Weights of a small transformer language model: vocabulary 8192, RMSNorm before each block.
MLP neurons of a small language model. Each row is named by its layer, matrix (gate and up: input weights) and neuron, and shows model dimensions 80-271. Each number is 500 + 40 x the weight over its row's rms, rounded and kept within 0 to 999. Numbers have three digits each. A neuron's up and down rows have the sign that makes its largest values positive.
Before each neuron's rows, "fires in" lists the words (lower case) most often at its 100 highest values on Wikipedia text that the model never trained on; "fires after" lists the tokens most often just before its 100 highest values on Wikipedia text that the model never trained on. A number after a token or word is its count.

fires in: "s" 40, "his" 12, "this" 8
fires after: "'" 40, "." 15, "-" 9
L3.gate1610:449510533432476493570452484494470566483511485517439526524534495477475432484498498510530500468422499530582475519499513460544518537486495516431476541465508457501507598502476457495521535498523441477548597475607457489488508523441438500576405462439460598483458547465451488493501508466561472438502571474462507433472497616470438451531549480494474467450541522438535488455487511483542534470477569500473561490468506554530465480493569569527540445470563525578517526539480497504526539503467483548489484522445496491516502534505494507518448523495567544513478557487504498457433466489520557489
L3.up1610:461479521501476442486454473485451557559536492511469467516438478567488518525498483444482538465484491530515456539511492525513481483524426530504505491507514444446517575536511479442476476503546498476498535392470506531437547467494533515486435502386554508469450468461501516434520508485523483467411525475432535514480517460509538459471470456479491412523480542474410522492468468536486506485493491461509567581527528463416501530475532534462495533550464494505520461494558453439543448503533513486493502486490483477506505511483529405513488472481565467479531514507471480512578489464480548483

fires in: "of" 32, "a" 25, "the" 10, "an" 8, "century" 6
fires after: "," 32, " one" 26, " of" 11, " a" 6
L3.gate1051:471499457468524445443520507564510493539567434500462442494432458475590525522483599582450503480524494507496503547517479473495542453477504499497552497491502527485567490568503491446442476484463491592487504551475427496552535581510540579492488498547523516513408555459554472533536447553542472515507479444431484552507516556504478489461471489510533498503457519461536448534511527478507536546489432452469467530483445461454511518521510477489525482573541557574504532526536498489453468453486489488530479525528517429585493492502490459487529511525533550468456510490495525559521516512516471480
L3.up1051:541517418566528544463524538505481567536506451539469466484481505469554527471589443447482534509511545471464443477526491521486473490501485487489488442489504503504510427498510423504389506517474514538453482505464453491467499488508528520500471433502523531467497485523540483547491471398550519523516503557435471457534594462577540528475527459483530494493505564473542532509499453483491499546515502531502443549473468502520460468450509562466539535589432560597533478542517561477531428499437439532477475567563577489498515496507489497461423514514429540558520485503450544412527465494567503534

fires in: "2" 27, "6" 9, "asks" 6, "12" 6, "asked" 4
fires after: " " 47, "1" 6, " as" 5, "\n" 4, " and" 4
L6.gate1784:518521505473487539403515519487535501568559519433469511550502494489509528492498430580542504474434502515472532501479491449527484484526497541513530457510513470508579481436493499464466523488557481519456506515524444468478506440485561467463568465531465488494523491511550392533500462533617666445505519534545508431421503469504487524560505498493512505563508454544527466459479518554486452484513491482435488540469463464578545443587511482537496554472476497579497508485569517494505509484512494558558472439468461438487570570435541467477482499484484549473551498528521481567575425459448438529
L6.up1784:455552510460499521438512500534429511521508546453440551590485511528457537544531462611604575514458472499455514508470460503552485526528542557533494439517525534524540523475520524468486486520518502497472477551540463514511493501539513483444521483538477506527478531494518480518489461554614512488455440593564566431462527486541547559534470508502521452471498519479492492496545477501472496463558481510459472524433472511500539421583482402608469495487459477515514491508570487464525511467509485529489484469531487415498494530488534495532454452584470460478519463502482502509565418464481499429

fires in: "2024" 17, "2025" 14, "2020" 12, "2021" 12, "2026" 11
fires after: "0" 82, " (" 4, "\n" 4
L6.gate995:430503523535455539495502450445485478554493465475450519550546500506532599504583481485425495476529396460513506470515456400436568507592476520519508544498554467533534473493386520504548507517507455494448482490588533469559518533446518499495508509412463468481454484470519514497519439508508487515559507480527473487587534433552549467532481433484473512467493449515511537541523488472528433416537496485517589446522503536442457572437513452507488434523506518477420490519537530468498521487471498523500505520497564494528485538466438503498507538490520490503553466498471404531565472471568446438
L6.up995:488490465517571489545497461505447428503479449457462520486526487478478539469572544470514498444511509525498522506435532510581476446515475541575486539458459529455542448552578462575501457548499535541470527574434565528447502494502488493483477493463471519502466503500554447415548491527508572501549478489538504504484537537497456540516530515516422510514544531525519449530451518558507537422432487447451536519468462485573494501521465450473443502550472529458498446506543480381450463497470524430540561530466501511523469555466520473482495431528492511446463469544523513563540433449496498439

fires in: "s" 27, "jr" 11, "dr" 6, "a" 5, "c" 5, "0" 4
fires after: "." 51, " Moore" 7, " " 4
L6.gate1874:450517427561456513466522452514524455488477495462470469494479522485531509546543496566534624510464457541426480465432536466476538504563511470509482531501398441445513514520493426556494517558499558526544539558497420545497465496440508420421557500464448517533495498516501492480518494507551510433577572518488442470552493500439470494471462532431462481621479536493480483468484470543438392464591486506460492467437500486528556451467489534433409464530481537498499447544504428494577514543525585514446513508523445544494584498498499450494531484511481546442488499533541541448491473519440513526
L6.up1874:535507491547461490481492510532486495490455457523543447447481565508503553559475505465489516554536503516508433431501534481472521484585449514522479521459484447578482520513507534514484509546510486570518524483480496520501493397447463475471469522481549444512481498481510505438476546483465465531577573546509480534538478491496577526451581479437532453554508531453505479495546450498500507458489492457514495485539471494491472482487454516482458486489473516527504526571513496459473472496516488486569541499433514489558403502527473505459507507499475512512508530545472536455548448519459505493

fires in: "but" 62, "and" 31
fires after: "," 57
L6.gate1428:535527574510513527467501495500491518483484452459493537449476469507494494415554536504538479594481532490483528542450543441467599501508533472527456482504534465454528433518478536536520472562527541509491506478469498472556535526525441515501606471505482506491487514596473426501525418480386496419464517451534490466558562551537478539495514524546527493469455483476506489507549446534482481496475506435443479565456458498563483496500419474512514542591462492480468474512468461509481544532549530502482439528461521452483551527479489450548485449476512521516400501533546475555505511579521492485
L6.up1428:504515513455464491455558470490496456544562448515493504504452580487424568514574501475536506472515498513440537550585539475554478481460536501542442561550519499538526450506486565465456494463480476545433470424470495522554537449494480539442486482529437507462478432474458478509527562512489505441498424517417560500545465504473537446512476519498526542532488520462451493562490554506481500475431527493522441525557450525562475577525401502532435529499513495462513533476555586557500489465503539497488383511480480497559542484452507472541468493497537466442440560487441551444499505528540499454

fires in: "2" 23, "3" 22, "1" 14, "4" 11, "5" 6
fires after: " " 94
L6.gate1495:451463513497507501551512578548444509566414499479461555546509511451528461510474437514510539510516471466444487433402608436472522444451561444537587526540474549582557520520489536423470477470501463477506557500470431391523455461454568551497464476464507556457456514488509548494534495582574527478460438471546545467474517522498469468447459412427536421474534461526482525519408513590528581477557527539514488528468496497492504535516494482543550544531505537456465521500476518511499535511479487457531495519506475483501477531480466524523519511482518529508465453509577535495504501499522532491
L6.up1495:477497426500548450511471504526406507475460395487446516511481531522484444525475499551564493487476528489430513501495501475397571473488522512514483504524442484496500538475537516477439413484445550438486510529510460431526564583566504507498569572457561552426536486497473464502543517557448528522439546480532501468499489449562480462437448528484476542499514516426561471556467449481496467493504461380498560529479519522480454534506530532520510533480445549518490522474550414507479468525445506482441439587537432472435489472506503458491482418486464558501540438515535540562531427533485514553

fires in: "the" 33, "each" 6, "no" 5, "following" 4, "same" 4
fires after: " the" 26, " of" 19, " " 8, " with" 5
L6.gate131:496582547506510515481504402467505567511429478413469489533440519506423583500502475523554513592493483513533467410404560494446449454470485425485499499512538461516501508471534516479461486449529513554469557499400515450440469463396608444552502504477529496584571494491533489577524507410432564507532471519546506505544548537499500521450531506438481536496421539509475440519485488519516551487501594467500471497489466460471542496520545544519582452533490496495519498517529576484458516524495547537476500488499465496462477614514449517551511449438518445508391516517467547508528534468505506504
L6.up131:535448378500505491509550561465390547482436476549504505476419516465535510545431486512556494535511452444502573553513462482483493395498420489550526497504468498527537519458469497508475456571425528483503488446493445488431466465510504528497496405489510440481535561462487493498588479463469558454426464492533490436479478497485502449476503477505514441474538541417536539513546538519492496570533500496526508540507524457537476511516533490497544478468511535528543500524520487541466528505421442536577534517487481477506464538475510454490547465537491495523443574441472474467605526450472473510

fires in: "the" 76, "entire" 5, "first" 4
fires after: " of" 28, " on" 20, " the" 9, " during" 9, " in" 7
L6.gate91:526501612529469458484488485444544454478466548495570530546472467461557466504581467544559452445534454525507492521410566482480533507578475455540552467527522535519469474544493514488507467464593492493481521543521496512543478464472573494531548491479480537504556558427510495493506482481468479483386496521521471516482532399550516455512511478496470517490499510513449467467516511493512519472467442432502508526423517475446456533507461551463551530518518508547562484494484439477461489483522482514511488508475466463580493544485512536530553481562454473525460562517476515492507433438521536490
L6.up91:408558551463491522573579517542490441585448524546527501405501472392450542496589500517508496555505492428540473509462426529521464525491463583455468456521545476537565505562510457514541468498473453495568489472484454518472461459451452558503515521498548561495513512478512521492516569501570523548496505552540523457454546529461524470508559493528448513495527456487458512481598447522555509481529464480412364485462575519447538416510559507513513511487511506481499512453503475469480486456518448505558456485546455468440566428449481543466533567514468443493465530529507510475465535572492505489

fires in: "10" 22, "100" 12, "1" 11, "11" 8, "12" 6
fires after: " " 79, "0" 5, "–" 4
L6.gate1906:532410492544563513513571444487477538532445479489476494434496515470533543557478497598495533471543452414490447514483477495468485541510562534472498456433526471526550459498522494579491510477523500568504495517449441521462574482449539445556463569451522527491566500521542441595438397510499527446469483493521554470547504498451450482558540447513563408488577472506472500512513466607485415450487530543546525520537508498528511538476509478454488454495462552537535522478521524565488525537532597457505475486523478481443476512442474485447545556537509519567551433535493478509431532492537528469
L6.up1906:518453494484570529547500527581437570548462506494518513511463512520511418488578550528504511525561501518489434535508424546465488473505520527490412515462429438479540479536483530516460478490565551534586489534553478579527607472528425475494534462451506567481489446525573433535524511548532497456504543479501505530492523566459462466515555489521561512508488454434444534472484497509546447394469492573488489466525564550544508475439537482436493484498528539496496549529522492439517446516519569490514521554476523501520442480475507504523524487528410471480556461518532518502494557428484538484

fires in: "2024" 15, "2025" 12, "2020" 8, "2022" 7, "2023" 6, "2021" 6
fires after: "0" 60, " in" 7, "th" 4
L3.gate929:469478506462495533502438532555500504483581500449532483497496493524446449471566387484478482484450482462553485593486512530493460600568536517532543498479478475457506422552564492521554462538485470538532497533511475499526513419454458466472495491488517465487434500561538491491614513458484501497486535522532513495494510503582521457491580529526420512566526494512538541496599453495497589497475538484468497497453484501559468532472507530537513467474461487502500414513517534517467447564456516435459505497477518494481528574480486508548451444489488461541509459587510473517517499496520529442
L3.up929:488575473541527505537484519541411513543577540541487547527436524541472522536506483477434496521501522569497544531407484506480529495510482441502467440483489446512551458388539492465546498443480445504521560485535463539566525521451550441435530461548500490493534494393565462487555485468560533509436481504512478513484494487476571488595541482500437426487509497550472506532501479457489566461455531532491526543417461556571537507431466453511431440493449456481517523471523467571489506467524473528440525465472457536524440534439465555525451469402464525479470544497499457500455535499406466485

fires in: "the" 29, "his" 23, "s" 11, "its" 8, "same" 8, "their" 6
fires after: " in" 24, " of" 14, " to" 12, "'" 11, " the" 10, " at" 5
L3.gate1789:448466496574485440518495420516494477447538482460489481509487511462565497522468505438540446462520472549448496475517489484511415528482475495545510620436472496521531422506555452523496482581557550476500519426475596494527510500492505443465547504493528496525487433461481453490486487497471444507483439571580478515586442534545505430512465504490557491471503538513489490490616441484527471428493535544489537580443411518446575553512580488560462577540492495535473479585506526479484516443505438475536588507478478484452454490472469448504511510483477521429578531499479508473510482462421514449
L3.up1789:545440499463496437448458579541474450489484456551497495526538442471456544541476482430541550496563448479482481461439511485595501542490501539555529488505552519495479476468506519496487591505528485407537504475488540504532488393466552473561451527521445482587468494518553453448534447492535500485455554515445436497497568431505571558565453474528433468544529523508466480479496527461507541573535475480493583502481454472540493543514477486522503524438447526489490493458512490459449484504512487453452554483513477570572561411420474505556497572471431529536509572508456499529582490495484525505

fires in: "the" 24, "an" 11, "first" 10, "second" 4, "a" 4
fires after: " the" 17, "," 16, "2" 11, " " 10, " by" 6
L6.gate681:414470508561490390514481595455494550534582521552466482486411464476531469471535516507438526491529446615451507587485478465517540504525405538497536530493551490494484511510475442502531530524514545535508493509536507441446485439511489504495507508402467521532484486491454455520469500488498562400491456492545591506484435509505554432498553571425490502467547464581499509483536486553572498482464491496544520551480464434546494432468509510515466462486533453509521490526514571505455569485512450481454479515588457519529518540429499516425447441551538510524416496447576419520580447515521472500
L6.up681:549467468484504505464489463470478556518505418554389494477449486447544526410515470533510439495491472398518458497463531471478499516597489442514528449477551495527505534467444460525508454468512525521501488459426463446432508502485510550513530452504458494503554544550553545528554484537500505460430514455512481523513521559499521478518470530465528462476479520508520512547544508443583525492471486535584468439487569506446478424507455500484508428479519535548446477437487549398452523555500504498537561551504555480433523595370524545593448520473522521531413492446480464459409522520462536498

fires in: "1" 15, "7" 12, "2" 12, "4" 10, "3" 9, "6" 8
fires after: "." 81, "–" 11
L6.gate1633:463581502544506508511470546604526471557559490511513513536497475436526541463483488524512545500441433467508445524560455488502516476439524497555476487469423555497472501534447525453553501527496527508476488479514430496590540440447493541405452525504536545437497410551554553449513486494528468500490544472567545508419519528454469427522537479465524496474495505545511517529521513488479517475517533468506525456518562465460550583429449502445572507511523474473528513523540540480467440541530498509467454457564556525471401503493465507507544453502500511504540518434606473457579564493421496475
L6.up1633:492507448459511481573503411484504451498444568452478528472480438537538519520552488435539529446441508539489542553570521526491577522535497471476459501485480498535547512551544527494467504465508458468517506508511511536562457514511472462482468492520488564473438549503517500447481464569459518458467554467488551493470406478565562424491423469536544397506472446565531506543552528563498535558538449545486495501516528480546517495465487548504493498475461547578511480531495588546546502493464491545475511426444427472431460519566461472525510495528483473506503460502487480493452489545434420513

fires in: "which" 19, "has" 12, "and" 9, "is" 6, "have" 6, "where" 6
fires after: "," 47, " which" 6, " in" 4
L6.gate61:485499539487531464519479491489503552443478519535472535506410518578423481493533515495478565491533549491572485540460531562484478440518471570489563521412543392585467528419557488502481477514580497412522508475467476565470474521448469514506491527480471507529488490511478449577526542401467449459506477528473395523495484483500574573461512462577484461475491522506446528471500512555463481429463487491548460501456471495493546560472501470519474513467520493483503539572503453490464520546528419502523475486501442501492494532489495522494500577474523468511486559506513479488501424532536516442
L6.up61:535455533500467595425430509569515423476443492479510511478480520572508551546496482610426566559506522567477473478513560516497477489581519521500562506461498455520448487532453498457566512507493429516551517547531477481417425522407526479500449534500576502497492525473556432475547411489471484526508512423510471482488576491539463482474529497525509483516390563528579522548547485436449468500516527438498501466499471501571518460525535529490438473512517474524474484529481562456495510514506472571566533541464482452417446548543505555501543421489556558559493495482503468559521459496496504517

fires in: "the" 53, "0" 37
fires after: " " 35, " in" 14, " of" 7, "t" 4, "H" 4
L6.gate1638:516507514483521469518493454565445481461393531547464477546510454497452470532448571477460454510562483484501482481522467426496470537461470586503480463476434460465491462443499547518517476517487541498468448545498532485583527562513448545502534568464498455403540519533414519466493502532527515503508492488492524496531520507512470510486477493523455528494406541454518522489502456437530440503485547470480512502425509484555484558506432552377466473474476563508543471547550436544447490472453524508477513475391511464555456484482487529463454486460506431553497467434495559524433499400535475494
L6.up1638:463503492513559477516525494576475443465371441579538517456506421474578490482450528427539505525516507501515526547520483486480503633475425555513520506527514444490524492530477509539508556511542514484430527527483505460528462491512447477465495591457619430431498462533508544480569484432477472498498461527555494520543472493500556529507484478443548481502543449484538482507423502509528502484459528497454527531519504477490408508545481576467565482493498511467444498513460485541511524510499458511507440422491494478519531542538433448614526532524471496474519446461550541501522525474523419416

fires in: "2024" 17, "2020" 16, "2022" 11, "2026" 10, "2021" 9, "2025" 9
fires after: "0" 83
L6.gate885:593522508584490530492420478484512549513511497487524574525497486516428512499449443577489469494518506521553467448447554469377559437574496545518486432483467530487538444496562530530470490520545465494512488473486474509522549424490564551472519460536513527533479486465491447434541524456502489460511573498468532452527440525478518512528483511528484541481467517518484438516463485514524492420495483492494477425470508541528510499491494521468497477551473495535486384510440514505582458488516436439527508518480549546512486514494501568496576534462397435531526555419481530461435560555498532440
L6.up885:517565562488529472418422477478520408577452467513498529553534511489487517505511508486503477519478422519505453540519519507474490499554461522545493549438478518507478596455529481554517456523501454438402477530491573542478548485571568505575523544451509502504493552475496526497502552522499528554511503569508551550527437450499498540482541443605568499469448478496570527464523541453461484561478454496516442496484555486452480480474527559503415515531433388496464494521580490506562510492468466497390504550570481486443524466442541496450460508460482438458568532493527538487533465434468492430

fires in: "is" 39, "a" 15, "an" 15, "of" 8, "was" 7
fires after: " is" 25, ")" 22, " one" 7, " was" 6, " the" 6
L3.gate472:536510528526514522433488489493506553474488474509521481484546534530553490462505528457491537559479485520519488460471473562409517463441532552444540491540578431439544451509554533590601512476578454515539516515474510490484561511466477483518544507465458552494486512443485494485428495540529484491488475482404453462445586603468472470479472530460498472545500453375530437528542484488516487496510464457399471523465484467542517427490521524494502501533510535569469472470520438454458509503412443444420497488484532448538557440517476541510485489499535578513477485558458495501470557519492507465
L3.up472:480472496455541575453491510521468494522508530495497535520557510462551479458548541601498590539460536537459536561606558510483529532559489558491545583490476540503516503517495471501582502529522503556571506491470475587459470552488530498400468473582517498469510540518465544525489443480507524488527496465429446476518532525573417494547444452404433501472479469460472566513463590421515502584494506508461493519522538472500403442505477585451509500395401531491508544536546493465535496522586499474490514468548476506529553525448527573487529501534519526503479535515507504451412474453545470495

fires in: "2025" 22, "2024" 15, "2021" 13, "2022" 12, "2026" 12
fires after: "0" 92
L3.gate1412:481480465456568468484518468505499517571613470467537497522518502521485524554452467567461480460461491517471531433515567482474368478554515442520496496551481492441501530516476471519561449518471509487438440489533476545470527463532527499449575545531477522402412537484549497479497522551505510504505503480498524540513499441532578482517520468483508504480513388531534533464505525541518488466471438495461547500442493542489520509547539492454465461551395467465461484572504496556501514511483534524488441465544478463485459506438557521499483494546561416552530450505485490474494544441486486502
L3.up1412:504540459502516442514486553494456482538562442555479583502531491473461469494448467451523477523480417537561494508468502479561484508559584542490506549479423511478437495509502453566529461512464494434581417443518531471481496559467478455533500500463513491437437500473585554521510468539516540429525509533551505529483488541471503489390504494489490494468476457565519499507453497507567496412483554517457536517442475505585431466511526464487505547504480474574443514500537531479542495560448451479507565476467451497517417459490510477483564545462484529517532500568454443507529493507567463413

fires in: "his" 48, "s" 15, "their" 5, "my" 4, "your" 4, "its" 4
fires after: " in" 15, "'" 15, " of" 10, " on" 7, " with" 7
L6.gate1259:496530499479522528521525496557552556461480454489476509491506508457462546538474529486497439494520470501509445482521463560482547579527527479469461524398522445553558477496486426530493444524487584498436513496492469473489531499448476537517460533499485451513489456531494528463470433544568515527483499552529502471487517535534524477568520486423411478512537531480501564507504452442523450516527520562505485445487517529538478446551569500459491472454506514443500544435476538532470499529462518506452514437488503481480555487596560499451446497548529519537529452480505500502552534484578554402
L6.up1259:531518510486485539507468493549500533524515517425539494531520520549529470487498534497469498574533471448470440504487470512476484498551537464585509493478491484466468483542468510467429469443586504476512530478440554430494459486493481517455563558459507555521508524460555481533439459530532540533382465497521532451473535527554506474506501423444440534527451521501531466459517517450476528495547489534433503506575534522504583477447492498472567548471564479525510523457445463545489493415543463513525550492498463479485528547602490475528546464515549524479492540466475491572494476522444510450